MLP neurons of a small language model. Each row is named by its layer, matrix (gate and up: input weights) and neuron, and shows model dimensions 32-127. Each number is 128 + 32 x the weight over its row's rms, rounded and kept within 0 to 255. Numbers have three digits each. A neuron's up and down rows have the sign that makes its largest values positive.
Before each neuron's rows, "fires after" lists the tokens most often just before its 100 highest values on Wikipedia text that the model never trained on. A number after a token or word is its count.

fires after: " h" 12, " l" 12, "he" 8, " L" 7, " E" 7, "w" 6
L5.gate435:078155138032098101138170102130141179114112114101108164174095154161151087124117093172115151147185152111180119110061119156111141161138121155190157127079136080097113155131159129129102113113064174059138093090092127141122121124189132145160145135128146104125108114145093065174131084126142079102
L5.up435:142128140124177076185094106084159163097182046117097117190206083091107147120097164186053172133149116110117165092115096145103144131094133142161073107096147085169067113134170067135137100121125158110159123054134116127165122123127109128129146087091158138092107197130122130123090138166127101115

fires after: " st" 15, "r" 14, "st" 14, " J" 6, " pr" 5
L3.gate433:085137079161130109141096062114052205115095150167084121133155140153126129109108148167138113188134127124120102199154116085174184109151141125094099197150140097199156075179130099131150096152100154146125141100086185095118173169161105127114101139076147109131134104123165122113104152076114196079
L3.up433:119134135152166133140152100145094095115089107084177123072077113138170130094114121126139145041167079140155129105111111188136141142202167133133163085088121066114121156131106165124084076120142124086123174093104144085142177088127129177157158057086167103079134074140155114110148167118177167095

fires after: "9" 17, " L" 17, " the" 12, "oci" 6, "L" 5, "ig" 5
L5.gate298:185099132053113108113069123204072159098150115138113128097136147115135088141068102109089126078175120111136126143116142125119148130095141145176112164063172126084144096137105158141117099137112179093187137159116145171131107099189164160125128139178122148128174109109121147121105095086150113084
L5.up298:191132130083136104139149110142146108093143172134128088058133142134162092123168124114161106172084139110191121147085118154172120142146129212176164135111115177101108125147165093136172030131167147065119156151137156114090107101112099134091168129115122126176135104099147084129127156117163110078

fires after: " S" 31, " te" 10, " J" 7, "u" 6, " P" 5
L3.gate47:106139145099144131110097112128123137103086120114068110155163157140161120095119073130090179143112147126123187167129122140098113127140156153134117113110140078180143126115169163060133154142115124058119097142137140126162191097099156129166136156149102185167116139176082167094129127159114190137
L3.up47:135086127133114163127126086127175155137145117155075111102116154114119187131125121110096137185136163103127104192113147111082119123119185103201155161184127081147167168167150117124172133094187149142111066178174166120069090091112119100095105103116095074107142086112129176115142121096049188083

fires after: " " 42, " Res" 9, " Or" 5, ".\n\n" 4, " C" 4
L5.gate71:161124090088167111115092080137101156157174202187132142113092107096180137192107109128108153141119113160121130135090123125155096147189042133167156119118157116099136089153137138162063135126158105113125038162150140090176183147119111137136147122110091115088120150104133162134062113135173115138
L5.up71:166110146137130189126123167115136126080156065157153136081177142136120172139107083112090159178146174118130100163142144153103096149145158119131120097145138123145089154127111100091088139162160109131155098136097100141169086170144108103157138153061150099170156112118122165116081099113128142133

fires after: " P" 31, "P" 7, " Christ" 6, "p" 5, " B" 4, "ober" 4
L5.gate158:133126179164120216125144094155151164082143137168178087048157098115101136148166128181162185097084080168174139122116146061089123125144154211135131117107132105120158141088118139109108144139091138167163064103136089156125122101160153154127200150135144113113136171103122100106181136121128141070
L5.up158:158148162092139089138130132095164093098109145150154105106110109112152162143166173181104102108107194105072060168150128141144094130153121145134120070127140109133165186085106087090180094160150151113121075138163166114183117081156176103061077093140123166112093072143173155123140108123170118118

fires after: "v" 11, " e" 9, "che" 9, "ri" 8, "ve" 7, "ed" 6
L3.gate333:108160150120121091175130152119153117170135173197148153093168212169107143116104044141146101134180141159132139166096083083200097096145179140121192095138133089153060064095171121082081128083095179147145114085112165120104119178183129111088118138097112108128137088128153144146137152056139162092
L3.up333:145140120094157177148138157073151157158137166190177062094120046172093136084115147114114125090129143140118123132175162100126131163151099143126128146111099138134180113097132153144129116147135064141170130071145094133058129130097085086104151133127149061152135083111182124154084147152057148134

fires after: " P" 16, "ut" 15, "P" 10, "op" 5, " cap" 4
L3.gate113:176108158162114055092061132114134156160148089156112203126157152161188119189141127124137114152091122156135102117137120141112112138163109113184176184120198200124104134166151129122146186105105148112112104170119140128110120091112073117121162161148079194075139065059119106107107182163096118138
L3.up113:148067082159104077139120160131095159195138110169128148102154154161147106180160116143137105162100138097133073088119110113057053122165119136154130137091188157101195141136118135119121150101137106118190140119112127155129152142089137131153095119166107178092145134140077136088151167064053161122

fires after: " the" 31, " M" 9, "ro" 8, " a" 5, " The" 4
L5.gate423:084168177110106136124064084124101120114080112152122110147106138139106110095080126067142170116164103161104142138163129108098117110142123156152123137163139140172181092130130114123122154059053112188143175152140137100097128071131150184156162106162129110152126133081126180171134141075134185119
L5.up423:180140143147144106113155098157155125126094138121121140118102094092144131157157090120073119115132122166060171110150069093110170132171131123041123154078144109108139104182112176129136107097145127126115232119142089117143109139160116131174138119151145157105145102161171160142115135120175123103

fires after: " l" 17, " s" 16, " L" 12, " d" 10, " p" 5, " T" 5
L6.gate207:122106153074109102163139083082127158158110092139093136077161115151069149147162151189142123207113114160163153135093097096117098172128113100147144112125127122074099109162154075146117112134160152148144085099116128132138124131160144101112121116137153202191088233119118083146128070149198120158
L6.up207:071150194118115138131137102186132100155136109135077098189137166154081122164117153107143128192052148109130108091131144158119131082171139066128131172155111090125091110162158155124163110179063129121117180096119151145090111085205158157123129105138174127150129091156139145127118086151154125058

fires after: " v" 21, " d" 13, " im" 8, "n" 6, "l" 6
L5.gate286:076086144139106066131138168187148103105135101127152095150151213103099164085159113173169160141090143181144113136154096116114016105155142138166153138174111081112097109118177130183097082147139110101163078118117147149084093196162130158121137105108140143138135061159145103122142136153117139117
L5.up286:137072099104125112135166153152178124138074111172181136112153112105079106145180123216106088154072168113127097128131113125140158104099117092131152142091193162129143114090114201141069173062115081113121115111110131123091160184092110084159115118094208209156144112107107103133144133110166143166

fires after: " T" 18, " P" 15, " M" 13, " J" 10, " Mad" 5, " R" 4
L6.gate53:069104211096123144075135114145118132159169143184144093102140165092108118129204175129098141192098140103095137114176186087100139115121103201129131170149078132137141140138145135133114096105052105099104101166146161129136106070147090172181124046136157162111120132135099107143108129157134150109
L6.up53:152105068089146091099120065152155116120129123120112189164142155100132164157131100120151146154151146179144095101160133078152132154129125145109167111154176127092204147123122133178178143042101083056126169109172105086092152108114061135102185117135165150074133218135133137090136191122131195147

fires after: "b" 12, " b" 10, "em" 10, " to" 7, " inf" 6, "m" 6
L5.gate369:129125116139190152102144114156071104100161118094105135133126126133124086152181113156144082095115131099135164135198207170083101138058075112115163163140118128100129198102139152120100129136133090145131100135139133146113095146127123150140068106142126167144065052110165156115148180125077103077
L5.up369:143041103104104073105090133116154145125175170075134139177097165109185122113168109125097117175119125121178062083086131059103184172113106130113051155135139214173112144139153128120125147107135137158092114179134140092112144129160113179100150130111090141122143142174113148106160209157159088133

fires after: " United" 20, "N" 11, " Angel" 11, " N" 7, " New" 5, " Ch" 4
L3.gate441:111139081181154082112109138179123109144072113136177098133163158106109103093090102096179103114187139118093078151173137134154087121115149084109158116108161080081158149102131178073115160181071126148158167097111125160191121103100158108047146139189109088195139096187152094134156128144132114120
L3.up441:117139140066126141074096083164164146153143124131059120068137124131175111093100139102198143094129106094121114171129164128054122112136125070121098139098138149105141143163116132148173122059138198132122163097173150129145150094101154110074140096152130147125131097108126159180090112146144104109

fires after: "0" 46, " F" 12, "N" 9, " Sw" 8, " N" 6
L5.gate438:177127178125121120126092164121045150077140106130141092129110099148101092111146155114125131099193162129184129144162092097098144152154152109157125124157171111162124172101098182138097105093111087175153103090209191167170159104119110111079124086169166140108127151112090200134033154166161160163
L5.up438:137146154125158102191108128125154089125168118145069139113136084130156164152123123123150165092190179164130117090168134140031091121138158071126174099167159122173128145072136143110081148119159122132116129127155125101160059122153126140112073119123162104144172170142102118148125135196144102090